config.toml
n_head = 5
norm = "rmsnorm"
norm_eps = 1e-05
positions = "rope"
qk_norm = true
attn_scale = 0.0884
tie_embeddings = false
optimizer = "adamw"
final_lr_fraction = 0.0
batch_tokens = [131072, 262144, 524288, 1048576]
train_tokens = 1314000000
MLP neurons of a small language model. Each row is named by its layer, matrix (gate and up: input weights) and neuron, and shows model dimensions 240-335. Each number is 128 + 32 x the weight over its row's rms, rounded and kept within 0 to 255. A neuron's up and down rows have the sign that makes its largest values positive.
Before each neuron's rows, "fires on" lists the tokens most often at its 100 highest values on Wikipedia text that the model never trained on.

fires on: "0", "2", "9", "1"
L7.gate56 [165  94 178 139 147 150 171 105 172 166 199 177 163 116 164 148 132  86  94 111 129 165  72 123 108  59 145 172 150  91 117 137 140  98 171 116 179 145 147  78 117 100  99 183 179  97 133 151  79 137 169 137 111 169 140 130 125 154 112 101 109 137 173 127  89 109 139  89 157 148 102 146 114  60 128  93 115 123  79 155 125 101  83 107 126 205 157  91 148 173  82  77 167 118 139 101]
L7.up56 [128 155  89 174 165 152 170 117 140 133 179 126  86 161  79 113 105 114 131 112 164  98  68 136 144 143 159 106 130  84  35 116 152 152 119  90 121 100 113 162 114 180 103 105  95 128 123 110 100 130 185 154 126  66  89 181 138 134  98 119 124  74  98 130 203 110 126 113 160 149  85 103 136  94 158 165 117 161 143 113 168 136 120  45 158 115 107 190 118 150 130 126 106 153 143 131]

fires on: "1", "0", "2", "9"
L7.gate1973 [135 124 140 178 148 144 127 141 144 140 120  62 166  77 136 188 107  92 158 168 144 112 166 133 111 128 103 141 152 108 186  72 108 145  94  99  82 166 137  56 150  96  89 151 100 175 149  98 145 103 105 181  97 126  98  93 111 114 113 127 115 140  65 169 134  91 121 149 137  86 116 154  43 127 162 128 129 114 107 103 178  62 144 104 175 186  99 120 115 232 158  99 116  95 140 122]
L7.up1973 [ 86 195  94 120 165 105 142 134 129 101  91 187 113  86 110 124 170 144  84 140  76  88  99 170  93 110  91 159 117 135 139 120 122 108 120 128 130 132 104 185 168 154 193 203 130 157 130 157 136 111 114 103 153 150 110  99 120 164 160  95  92 104 115 145  93 138 123  50 129 177 142 134  75 170 107 122 138 146 128 144 116 120 124  75 148 135 122 115 170 136 197 137 170 174 198  95]

fires on: "0", "1", "9", "5", "8", "7"
L5.gate1675 [103 160 116 144 125 158 158 110 123 133 115   6 139 116 111 104 128 188  77  60 138 183 171  46 165 101 122 206 123 125  84 132 157 167 134 114 148  98 107 116 115 133 128 127  96 146 131 161  86  80 153 151 115 126  46 122 113 166 132  83 150 157 166 161 161 124 132  89  60 166 112 108  94 105 165 138 124 103 147 188 163 123 132 125 143 101 127 222 155 155 170 152 145 153 119 139]
L5.up1675 [ 40 117 175 169 169 125 185  69 176  42 129 131 133 142  88  89 160 149 136  93 145 168  71 100  85 101 125  91 113 109 109  77 167 116 110 136  68 230  57 129 230 143 127 112 179 109  33 122 176 124 147 121 127 135 137 131 162 175 172 131 135 169 144 103 155 158 221 124 130 148 181 150  92 155 117  65 118 140 135 141 164 128 151 131 153 112 121 160 102 114 157 148  95 137 116 133]

fires on: " and", "8", "9", "|", "0", ","
L7.gate1 [ 60 141 155  99 150 161 182  94 204 123 117 159  59 170 106 152  83 123 121 137  62 156 102 113 126 135 130 115 158 127 121 137  84 153  98 119  83 118 134 126 135 104 124  70 161 120 121 109 119 132  89 187 124 206 117  68 126 173  89 160 105 132 114 161  71 123  99 121 163 155  86 111 117  91 163  96 165 128 130 146 191  93 131 127  61 100 138 117 144 130 164 180 157 122 100 105]
L7.up1 [167 138  97 150 117 129 140 155 195 136 160 145 133 145 209 154 116 156 170 155 115 133 136 165 139 160 224 162 145 129 153 106 122  42  91 112 134 110 160 171 105 164 112 145 144 111 118 132 167 124  96 120 129 175 140  83  93 115 131 148 109 131 136 130 164 160 142 197  83 182 107  93 133 117 122 104  90 138 131 181 133 188 111 162 131 142 141 197 134 137  98 137 107 186 116 124]

fires on: "0", "1", "9", "7", "8"
L5.gate385 [108 117 100  78 173  95  94 151 138  73 149 147 110 126 148  89 155 143  61 128 104 134 124  76  60  76 152 145 132  75 162 132 132 128  65 155  91  85 124  97 143  53  89 146 110 118 111  73 128 118 138 174 103 163  92 131 108  88 135 174 109 170 125 146 171 199 151 123  75 153  92 125 140 141 174 130 101 124 127 170 140 131  98 153 123 175 130  78  95 135 120 170 177 152 106  82]
L5.up385 [175 117  77 128 128 148 119 120 119 123 108 107 139 135 124  89 158 144 152 121 130 154 150 142  99 152 155 121 116 107 143  96 101 110 166 120 117  83 122 113 245 152 117 185 133 110 120  89 131 116 147  72 129 161 192 127 109  88 161 151 132 138  90 147  87 135 143 113 129 143 141 133  79 139 107  97 125  99 133 182  44 195 117 162 120 100  95 134  70 112  71 148 120 100 105 109]

fires on: "1", "0", "2", "6"
L7.gate529 [140  88 100  96 132 147 187 135 126 102 101 145 120 182 138 139 214 123 134 148 115 174 134  53 166 105 165 106 204 148 126 110 127 124 146 106 127 137 121 131  72 125 143 179  79 150 126  72 130 119 106  98 160  70 103  95 132 121 150 141 191 134 151  80 139 164 145  83  69 163 142 101 124 142 163 149 155  72 144 150  92  50 109 178 152 132 128 167 144 127 138 189 144 156 128 173]
L7.up529 [ 95 170 155 130 113 131 136 140 170 146 121  62 120 132 115 111 128  81 138  95 190 157  98 126  68 121 155  77 184 137 107 155 114  67 166 173 130 111 116  95 130 111 183 157 147 226 149 156 138 165 101 150 161  98 118  94 133 188 110  78 119 109 175 136 155 106 166  72 127 117 115 152 127 128 116 169 146 132 175 185 137  87 148 156 127  84 113 171  50 101 131 116 106 155 104 167]

fires on: "2", "3", " ", "4", "7"
L5.gate1279 [131 177 115  57 131  87 130 161  75 179 109 135  95 148 106 101 149 154  88 163  76 109 107 160 144  92 142 178 196  79 126 105 166 117 126 139 146 139 136 122 175  85 116 151 130  79 104  73 130 116 112 134 152 156 132  97 133 118 132 138 109 124 103  95 143 164 107 162 155 129  93  91 157 130 162 155 146  94 184 140 117 189 125 157 132 140 137  82 151 121 100 164 195 160 141 176]
L5.up1279 [150 119 114  69 130 158 158 161 137 166 147  95 127  37 118 165 124 156 125 151  35 139  90  84 150 139 166  95  93 173 107  88 182 156  98  86 136 164 153 128 135  56 139 103 150 156 155 112 171 143  65 110  81 133  58  96 134 156 102 154  95 138  84 124 174 151 125 151 157 119 123  98 149 209 143 166 137 139 170 188  95 118 155 168 121 133 173  89 109  84 114 138 148 124 133 103]

fires on: "0", "8", "9", "ese", " Cup"
L5.gate1738 [ 84 172 161 196  88 145 132  40 210  77 130 185 116 176 107 151 143 117 151  94 118  94 154 120 184 158 116 128  28 165 138 103 156 105  98 142 116 145 100 100 130  94 138 163 165 160 134 170 144 131  56 118 128 152  55 124 152 113 147 163  99 157 156 134 143 144 103 117 154 109  96  99 134  77 112 113  94 152 129 138 118 107 144 143 113  94 129 134 117 111  95 139  85 125 150 148]
L5.up1738 [ 99 158 140  67 158 130 120  68 169 100 129 102 116 121 173 158  99 104 152 107 136  86 160 190 113 114 156 122 162 122 149  93 146 122 145  89  93 129 121 125 139 151 118 137 113 155  97  98 124 166  76 132 132  97 117 136 107 134 111 150 111 148  78 109 161 150 105 122  92 140 119  69 134 122 123 121 104 107 161  61 141 102 146  81 122 103 124 185 113 121  86 136 129  98 176 124]

fires on: " to", "2", " pair", " they", " Jazz"
L7.gate772 [157 139 121 103 122 147 160  54 136  78 150 107  80 114 106 147 120 189 116 138 115 137  99 146 124 129 164  84 135 140 115 188 150 101  85 154 144 116 215 140 108 161 153  97 132 106 143  87 140 134  67 124 126 185 145 153 125  93 107 152  98 211 152 204 108  89 105 134 130 143 140 112 143 107 142 151  65 107 142 132 128 141 123 117  91 103 133 162 147 150 183 173 101 140 123 158]
L7.up772 [146 136 103 117 138 116 123 103 113  95  91 126 109 128  95 177 115 180 181 100  70 116  74 151 135 182 156 107 146 118 141 144 128 117 165 147 100 106 134 137  91 131  90 122 122 124 125 114 140 137  96 142 162 125 132 170 124  97 137 124 100 136 147 116 183 128  99 138 146 135 121 122 201 130 134 142 124 150 138 130  34 125 113 159 146  98 166 122  86 126 127  99  73 185 111 130]

fires on: " |", "0", ";", "8", "9"
L7.gate1612 [111 140 195  53 141 104 125 114 154  86 145 157 198 181 146 102 174 134 112 157  88 133  91 121 126  80 112 163 133 106 151 129 146  74 199 189 123  86  66  95 109  90 156 133 145 128  93 156 158 137 136 159  93 115 153 105 131 104 144 163 141 102 160 157 139 105 165 110  29 162 130 121 118  86 150 140  96 145 133  84 140 113 109 145 127 135 115 133 173 113 134 123 156 130 110 156]
L7.up1612 [118 157 117 162  91 105 157 112  74 158 178  99 156 127 133  66 123 125 135  79 180 148 102 109 119 178 141 184 169  89  94  88 113 133 133 100 106 108  92 155 204 193 148 145 130 159 142 130 136 156 128 119 186  97  87 180 108 136 160 100 148 197 146 151 182 136 134 169 146  99 130 177 133 117 153  97 163 146  50 150 165  60 108 203 139 133 128 129 114 103 151 136 101 158 113 152]

fires on: "th", " on", " of", "0", "1"
L7.gate800 [145 130 103 201 127 155 102 109 111 143 152 120 141 112 161 174 104  25 130 234 121 152 127 168 138 104 138 161 101 105 109 141 155 127 132 129 193  74 135 110 142 108 167 199 164 161 165 153 125 138  67 119  78 159 113 108 150 192 124 146 141 132 114 123  77  82 119  97 112 184 126 200  72 112 115  47 161 107  60 114 139  63  93 161 146 147 155 123 149 174  99 107 149 212 159 119]
L7.up800 [117 180 162 105 106 144 154 133 136 107 154 119 113 171 149 128 172 141  68 119 105 118 195 185  53 145 134 147 154  27  86  84 217 117 128 135 110 108  89  51 160 105 214 181 100 111 118 183 190 162 127 145 161 112 133 109 141 133  85  41 155 114  96 146 157 112 120  92 146 190 150  83 102 140 158 137  89 133  70 114 149 152 112 103 113 149 173 168 110  66 118 133 140  97 174 127]

fires on: " ", "2", "-"
L7.gate347 [107 101 134 125 129 142  59  51  90 111 140 144 115 170 123 153 126 112 128 136 141 193  93 109 124 119 114 107 130  96  96  91 147 130 113 152 145 103 183 131 157 188 178 137 128 146 162 155 116 106 153 162 194 131 127 141  96 125 149 204 137 206 138  45 113  65 185 117 160 135  82 132 146 109 147 171 110  90 120 124  97 135 119 159 134  78 119 147 140 116 122 118  61 111 115 156]
L7.up347 [192 175 128 132  75 111 141 167 106 116  99 115 126 123 201 153 132  84  99 102 138 126 158 190 108  84 134 153 160 141 130 115 131  95 156 180 108 165 171  81 131  79 163 102 133  82 145 136 166 101 138  81 174 134 136 162 158  97 111  86  32 108 148 133 132 147 174 133 128 166  81 126 118 169 138 146 129 128 168 178  87 115 107 116 118 110  98  84 167 108 132 131 150 107 122  86]

fires on: "1", " On", "7", "2"
L5.gate101 [143 125 108 191 156 145 124 127 120 129  75 111 115  85 133  86 152 168 129 123  99 155  93  96 117  87 106 107 138 139 133 169 135 145 109 156 144 140 103 166 150 153 171 133 133 126 132 153 139 129 130 140 110 145  74 158 143 197 142 119 133 123 187 133  64 129 103  72 152 144 144 101 153 184 200 115 208 124 158 130 110 143 137 108 120 119 119 166  98 203 123 167 198 136 131 130]
L5.up101 [ 76 100 133 129 174 147 141 176 173 111 137 113  66 104 156 153 128 160 145 119  83 128 132 121 167 164  81 108 134 154 130 128 117 189 141 116 100 159 143 141 106  75  82  53 144 166  88 119  94 101 108  98  71 102 118 100  78 125 121 128 113 145 148 124 161 150 152 148 154 155 125 129 108 142 147  71 107 108 115 227  68 161 147 153 147 116 120 200 155 112 106 139 174 119 123 209]

fires on: "0", "2", "4", "5", " with"
L5.gate1992 [123 126 166  76 148 139 102 107 119 146 204 127 143 146  83 158  85 134  82 173 106 119  99 212 132  82 121  97 202 135 152 112 117 113 129 131 145  81 128 122  93 101 137 182 128 136 154 111 129  83 131 206 133 127 151 144 165 195  81 175 129 158 156 115  76  84 161 131  67 122 128 165 106 109 173 122 127  79  81  88 189 124 126 101 137 146 101 140 135 146  80  92 158 122 158 145]
L5.up1992 [ 72 124 122  81 162 156  74 168 141 149 140 125 116 110 158 103  79 178 140 105 158  86 128 139  59 115  94 110 161 167 132 130  93 151 146 110 154  81 151  90  93 168 143 118 125 157 139  86 111 138  98 187 126  71 152 160 128 149  80 128 159 109 103 142  72  96 150  40  82 109 118 156 112 130 134  99 176 118  76  87  92 119 154  50 132  61 104 183 118 133  56 131  93 149 102 151]

fires on: ")", " "
L7.gate1369 [188 151 123 136 165 144 113 137  99 174 122  79 191 141 175 112  90 125 153 164 101 115 165  57 134 127 152  73 126  50 180 143 161 118 121 177 151 133 137  45 166 150  82 107 119 140 146 136 199 155 155 130 165 148 155  97  91 102 155 179 140 170 148  74 138 122 158 151 102 109 127 160 139 125 153 125  95 106 131  97 105 135 114 125  97  92 139 146 111  70 118 155 128 144 122 150]
L7.up1369 [219 150 125  79 129 165 159  75 134 160 141 150 132 155 118  99 180 138 145 126  74 108  99 128 150 107  96  97  90 120 149 181 105 132 135 180  97 122 183 164 158 105 111 118  93 165 126 100 135  89 121 112 114 119 121 168 126  71 121 159  60  62 112 194 101 129  43 172 130 117 119  51  74 136 139 152 109  98 113 128 133  76  87 122 117 117 114 150 163 177 151 131 218 107 102 140]

fires on: "2", "0", "7", "4", "9", "8"
L7.gate738 [121 148 133 106 123 140 126 150 108 133 135 163 119 155 118 153 164 156 120  98 145 138 133  97 158 146 134 128 153 143 109 179 159 128  81 154 124 103 151 114 109  99 124  88 185 110 148 142 167 136  51 131 157 166 177 150 146 143 144 158 161 152 211  72  96 147 139 129 115 189 122 157 162 149 148 145 121 112 135 149 107  59 133  99 145  97 109 193 163  43 120  87 149 139 149 128]
L7.up738 [101 123 135 133 170 129 108 126 106 110 105 170  76 121  80 171  91 151  98 150 130 137 120 133 143 109 132  87 134 115 115 103 144 119  94 115 133 110 192  90  89 152 129 135 147 153 162  96 143 141 192 185 149 107 138  37 157  81  95 133 180  94 139  66 163 126 165 108  97 116  96  94 135 172 176 124  63 136 126 110 109 119  81 160 163 138 120 140 127 120  92 119  83 155 187 104]

fires on: "9", "5", "0", "8", "4", "7"
L7.gate1681 [115 229 156 148 145 137 103 129 158  82 142 100 124 168  78 181 120 133 131 156  97 171  97 112 119 153 124  95 160 122 155  82 153  93  97 123 151 167  80 117 147 173 137 133 135 125 121 117 140 163 102 170 143 146  47 132  85 133 158 146 116 149 170 131 127 125  96 156 123 133 120 123 115 185 133  94  89 169 170 163 197  67 122 210 149  89 107 149 120 160 103 121 104 152 128 192]
L7.up1681 [149 111 107  22 168 146 118  78 156 109 131 152 148  74 146 155 123 125 108 121 117 157 129 114 137 120  47 102  55 148  76  92 151 136 141 112 102 145  89 131 157 152 130  64 101 146 139 108 158 133 125 121  61 157 113 178 171 111 151 110 160 150  93 152 116  68  67 127 131 148 116 111 126 161 131 133 144 122  91 168 107 153 126 154 116 189 142 169 110 155  58  78  63 144 132  61]

fires on: " ", " |", " van"
L7.gate329 [141 111 113 107  69 130 154 129  96 134 149 124 167 100 134 157 125  91 143  65 136 175 102 154 157 190 123 150 110 121 114 105  88 160  95 119 142  98 126 106 121 113 111  72 157 143 148 131 139  94 107 203 168 125 182  63 121 125 177 148  86 154 150  96 139 117 151 119 137 157 204  88 177 120 164 118  92 110 142 123  74 102  50  89 124  78  89 144 116 130 104 136 140 129 162  96]
L7.up329 [186 107 152 162  86 142 131 120 184 114  88 192 114 154 123  69  97  89 137 146 112 170 133 114 116 118  82 127 151 155  94 136 128 161 133 139 123 113 148 112 133 135 126 146  93 107 146 154  95 102 163  83 168 159 122 144 153 137 169 115 141  53 133 143 136 136 102  97  66 133 107 105  68 149 125  90 110 184  99 107 108 158  89 138 115 182 122 143 177 174  78  28 209 114 141  57]

fires on: " =", "x", " |", ";", " free"
L5.gate1668 [181  95 112 124 160 115 187  76 115 177 196 119 113 151 137 147  96  62 148 131 133 196  84 147  81  94 119 155 140 111  73 153 132 152 166 115 178  57 152  92 139 157  89  76 111 156 138 117 149 114 137 135 139 124 122 129 121 159 188 182 156 152 172  97 123  93  99 115  86 173 140 158 104  86 138 132 114 102  95  81 120  70  92 132 123  99 153 136 136 131  87 146 146 163 103 115]
L5.up1668 [118  98 147 127 124 125 184 190  99 197 154 187 146 145 121 128 150  95 134 113 135 188 131 144 109 154  92 142 188 130 132 136 103 162 135  94 194 150 107 145 119 152 119  69 106  97 114 120 143 118 128 123 138  81 102  88 114 175  69  92 166 177 124  60  88 163 125  69  62 118  94 132 163 153  72 111 113 120 149 111  51 126 144 145  79 120 211 132 144 150 125 165 126  83 125  98]

fires on: "5", "2", "4", "0", "9", "7"
L5.gate1887 [101 123 147  54 136 105 179 139 116 148 149 128 128 137 126 146 140 134 102 137 150 117 161 168  69 138 130  92 176 148 124 113 107 128 149 127 133  89  94  89  92 131  82 104  76 145 169  98 122 132  95 169 131 126 101 160 114  96 133 103 168 126 145  58 130 153 136 140  90  96 131 161 168 110 161 130 185 129 123 124 142 108 126 153 106 143 107 151 155 113 159  97 112 130 139 172]
L5.up1887 [147 155 142  91  88  90 161 105 111  86 166 117 185 163 149 125 111 103 123 116 119  81 159  65 100 141 119  86 133 128  94 138 147 140 165 159 172 127 104  87 158 115  89 109 138 121 114 148 155 133 107 178 138 110  76 142  97 194  75 159 140 195 155 120 150 103 125 107  87 124  71 159 111 123 154 141 121 105  95  76  70  72 145 114 122 147 112 151 113 141 176 112 168 133 148 148]

fires on: "0"
L7.gate1602 [112  78 162 110  70 156 124 206  61 150 114  98 109 104 133 164  99 182 118 125 157 136 133 218  47 129 129 132 146 150 145 113 135 130 192 101 117 109  68 126  90 103  75 110 100 126 121  89 132 133 155 129 179 133 185  81 101 116 126 119 117 126 146 128 133 138 141 150  31 117 115 114 197  95 131 153 114 168 124 162 115  92 109  98  95 124 138  71 120 106 160 103 127  99 157 171]
L7.up1602 [177 154 113 169 126 125 172  53 108 155 135  79 103 148 123 119 115  74 116 130 184 145  82 116 115  94 141  84 138  84 148 120 176 189 128 176 177 118 159 137 149 231 130 150  88 165 163 104 157 140 154 132 183 175 159 122 137 138 124 157 160 103 155  92 152 123  75 137 152  86 134 156 121  78 185 139 142 106 151  95 108 150  99 173 148 105  61 118  65 179 173 155  97 141 147 149]

fires on: "\n", "1", " time", "\"", ".", " times"
L7.gate4 [ 97 138 116 161 167  83 135 166 121  90 167 109  51 105 206 138 156 192 158  59 133 136 121 167 153 104 124  81 118 161  67  75 124 140 118 115 154 118 101 139 129 102 136 115 179 108 155  76 126 113 174 130 170 126 113 121 100 150 158 158 141 142 142 114 121 112  69 139  89 140  84 133  80 124 148 142 176 140  96 194 123 136 148  97 125  47 136 152  99 151 102 114 150 120 130 127]
L7.up4 [135 202 165 127 126 137  95 149  67 132 200 197 143 144  85 109  72 149 144 104 116 120 137 135 209 167 115 106 127 136 130 163  99 136 113 101 104 135  87 129 136 138  84 133 112  89 160 118 118 131  56 129 201 181 148 145 135 133 173 170 162 155 140 166 106 179 107 190 128 149 115 143 109 116 130 151 128 174 109 128 102 121 130 144 136 117 114  93 160  98 148 115 130 165 106  92]

fires on: "0", "'", "\"", " —", "2", " Candidate"
L7.gate1829 [127 131  92 112 131  90 123 124 120 125 133  96 110 153 193 218 155 159 121 108 153 206 144 180 146 140 174 101 145  69 167 152 219 146 197 202 126  86 109  77  63 136 105 170 125 121 163 143 166  99 113 102 145 134 170 155  63  79 186 116 166  94 136 139 160 105 103  69 100 117 173 122 144 145 153 144 114 106  97 130 186 113  70 101 109 154 150 119  95  76 152  69 175 118 139 169]
L7.up1829 [142 170  43 107 144 105 139 126 121 107  78 110 120 142 161 185 149 142 154  79 152  95 140 147 120 123 184 114 107  94 151 130  93 163 159 151 108 156  90 104 156 148 136 205 129 146 110 158 179  99 128  94 141 109 185 254 117  55 185 148 166 104 153 122 181 134 103 107 133 130 128 110 115 123  93 144  74 119  66 106 179 136 126 167 127 153 163 153  90 145 132 153 148 141 147 130]

fires on: " |", ":", "-", "0", " is", " was"
L7.gate1822 [118  88 209  65 152 129 141 115 130  90 153 117 118 154 112 103 128 165 138 107 127 207  59 179 142 120 135 121 120  84  83 150  84 144 157 152 157 124 155 119 110 131 169 153 192  73 141 122 106 159 166  92 146 184 172  90 136 122 147 139 129 138 109 131  87 113  98 139 107 107 192 101 142  83 144 104  72 129 166 141 172 148  95 125 127 111 102 117 143 179 143 112 128 151 128 166]
L7.up1822 [133 139 130 133 151 189 119 144  95 172 139 138  75 113  93 145 100 121 139 146 115 162 149 157 130 106 147 107 118  63  82 136 149 119  92  76 113  99  92 151 167 181 137 133 147 117 117  99 120 190 103  78 223 119 154 129  94  67  85 128 109  89 127  95 117 119 146 133 119 192 163  99 109 113 119 114 147 155  96 142 181 103 115 128 208 116 189 109 121 152 137 125 162 141 132 158]

fires on: " ==", " =", " |", "=="
L5.gate1257 [ 73 126 154 101 251 148  99 145 122 143 165 126  97 198 150 149  97 120 130 123  84 194 112  97 135 126 139 182 122 112  92 135 110 112 136 113 115 123 124 172 125  43 157 139 123 102 124  83 165 126 122 150 139 139 157 146 213 129 115 202 130 153 159 109 126 114  97 115  61 105 197 146 110 121 156 115 181  87 140 133 150 131  92 147 126 140 123  84 110 101 162  99 121 129 149 143]
L5.up1257 [ 79 129 139  62 126 130 102 139 113 137 126 155 112 173 100 152 151 142 117  97 192 142 160 132 174 107 172 117 115 129 103 161  83 126 111  89 152 138 148 146  39  94 151 114 159 114 138 149 160 156 124 151  52 134 152  77 113 168  81 121 148 153 146 126 144 160 110 101 133 107 147 125 130 108 151 146  82  64 108 129  73 112 106 130  84 180 155  86 146 115 145 159 113 106 145  88]

fires on: "6", "0", "9", "5", "1", "2"
L5.gate1923 [114  85 125 123 103 117 131 114 132 147 136 110 125 170 139 152  97 174 120 158 156 109 135 161 133 140 169 105 184 101 138 165 139 180 136 132 117 136  63  90  93  84 140 123 110 134 156 132 136 153 185 178 160 153 142 156 123 125 187 165 105 150 126 132 107 130 123 114  74 158 149 119  77 118 189 113 148 112 152 144 158 161 121 136  96 131 143  72 102  88 104 145 185 123 134  99]
L5.up1923 [149 139 152 162 126 142 184 159 128 173 104 198 141 160  62  84 125 163 148 158 147 126 133 136 121 128 163  79  83  88  98 129 138  95 119 121 176  87  82  93 114 151 132 120 157 161 121 109 143 118 148 125 165 145 129  93 164 115 148 128 151  91 140  92 124 139 167 119 101 149  85 162  82 117 109  68  74 129 184 145 131 103 119 202 143 148 114 144 103 146 116 117 131 168 130 100]

fires on: "0", "1", "2", "9", "7", "4"
L5.gate1597 [160 124 140 157 168 113 132 131 121 110 145 134  80 168 119 181 185  68 138 165 151 160  35 173 109 104 141 144 158 138  55 151 115 113 160  83 128 119  44 129 123 104 126  99  95 107 131 203 115 168  93 158 152 134 111 124 140 114 129  96 124 181  99 124 167 105 155  80 146 154 162 177  86 133 160 147 152 142 147 186 128  79 125 151 104  80 126 115 165 163 138 131  90  83 151 117]
L5.up1597 [137 165 157  71 106 116 123 144 160 204 106  93  99 121 182 117 182 114 105  77 122 139 123  89  84  87 164 106 115  94 162 140 129 156 151  74 151 124 121 110 144 143 126 165 171 112 123 116 144 157 148  89 166 108 131 147  70 127 195 144 150 127 117 118 111 124 153 134  48  68 111  94  83 115 129 165 158 122 152 130 123 176 153  68 129 147 109 138 128 145 112 167 184 128 112  86]

fires on: " as", " |", " appointed", " of", " was", " As"
L7.gate1146 [226  74 117 132 165 119 107 115 131  91 150 141 128 180 109  98 128 209  93 115  98 191 116 120 123 100 207 115  77 104 101 115 166 145 142 129 178 122 120 157  83 147  89  90 146 104 120 149  71 148 171  71 179 110 124 151 141 102 129 107 127 137 143 120 100 110 117 136 127  73 161 114  88  71 133 132 111 114 114 118 120 117 122 169 113 141 106  56 121 176 140  83 105 107 122 114]
L7.up1146 [162  62 148 179 179 122 129 132 121 185 117 120  88 151 122 130  73 142 149 151  83 126 205 130  52 108 180 127 110 116  66 165 155 149 110 155 180 129  78 151  96 161  92 128 158 140  43 131 152 108 142  76 115  70 192 154 110 158 106 102 144 176  71  95  75 130 146  77 154 127  61 168 100  84 126 121  64 117 140 158 115 180  95 131 171 121  80  96 148 100  90  62 150 147 121 165]

fires on: ",", " and", " ", "1", "8"
L7.gate1256 [142 164  92 103 158 122 166 172 176 101 117 136  80 136 176 162 110 123 140 131 108 143 131 113 191 111 152 111 142 126 159 110 128 153  77 173 185 148 152 144 115  94 136 165 124 114  81 147 102 101  90 136 130  97 115 143 142 110 142 184 111 112 147 112 190  87 130 134  77 117 100 109 132 105 173 144  98  79 136  95 150 118 123 104 110  78 115 185 120 162  53 101 151 137 114 113]
L7.up1256 [141 116  94  81 134 126  93 106 113  55 147 123 122 107  96 149 120 130 117 105 135 156 123 131  82 105 130 131 137 142 160  81 118 188 150 117 117  69 171 125 116 109 162  89 125 132 125 105 146  95 114 107  99 155  76  90 174 105 138 115  68 103 133 160 145 119 114 140 107 134  60  86  95 118 163 112 144 104 109 123 146 105 106 116 152 189 156 191 160 156  97 129 141  80 140 142]

fires on: "1", "3", "2", "0"
L5.gate478 [134 181 149 110 151 109 105 140  58 126 193 106 158 145  87 120 112 166 121  89 154 127  95 153 158 175 109 150 179  98 158  95 139  91 129 112 160 113 162 106 147 112 132 133 158 103 187 112 135 141 129 141 181 143 125 130 145  81 117 126 107 105 113 109 101 109 152 199 159 164 150 150 105  84 156  30 155 112 130 140 159 115 119 154 124 129 104 172  90 180 104 118 147 130  92 170]
L5.up478 [148 144  97 130 209 133 140 147 154 119 146 131  97 108  82 186  76 116 115 164  91 166 129 143  98  92 115 158 114  91 102 129 170 119  57 104 193  84 125 181 111 136  93 137 179 205 233 107 168 194 154 130 140 187 153 117 177 168 145 113 160 141 113 107 124 148 108 130  28  88  76  83 135 180 161 120 136  55 158 140 165 150 133 111 133 127 118 147 126 139  66  46 100  69 168 144]

fires on: "\n", "1", "4", "6", "9", "5"
L5.gate115 [ 95 148 136 147 195 104 120 142 164  98 145 142  76 132 131 124 129 132 111 100 103 127 102 146 180 110 122 139 157  95 162 149 108 113 155 101 133 124  75  90 134 132 136 172 130  93 173 143 129  97 131 110 134 126 162 137 148 145  91 120 118 153 146 147 136 101 127 183 134 122 239 135 146 144 128 142 167 169 165 187 221 122 136  92 132  53 214 168  94 158 105  91 162 162 126 174]
L5.up115 [123  99 132  85 119 105 149 129 114 133 128 140 107 200 111 128 201 184 115 133 192 182 121 137 122 125 103 139 172 104 201 125 133 156 160 105  91  64  56  86 193  47  67 109 141  71  95  95  91 109  98 115 145 137 151  83 128 120 168 126 137 146 122 118  97 127 153 155  83 153 122  96 113 115 174 124 171 118 148 135 136 118 142 172 142 126 112 115 109 108 128 109 132 136 111 100]

fires on: " ", " |", " (", "0", ";", "2"
L7.gate1791 [131 138 131  61 144 135 206 139  60 176 123  65  78 134 123 178 115 102 146 185  63 165 119 120 166 107 157  45 153  80 108 111 133 131  89 127 119 119 163 112 100 169  80 162 167 112 143  96 146  83 111 129 139 114 136  91  97 129 192 137 110 148 146 130 179 144 170 151 139 144 182 140 169  71 189 116  32  98 154 162 200  89 108 114 118 115 132 117 132 128 159 117 197 100 107  95]
L7.up1791 [165 111 122 169 127 119 161  89 141 138 199 172 113  84 224  82 143 138 122 111 153 147 104 108 135 142 155 163 154  90 216 138 156  86 106 175 101 172 148 127  88 197  99 127 183 160 128  78  98 161 176 114  69 121 124 181 180  76 139 114  84 148 146 154 158 105 149 121 113 153 139 105 155 115 162 147 197 120 109 114 133 177  89 151 123 118 103 113 150 191 104 135 175 150 119  93]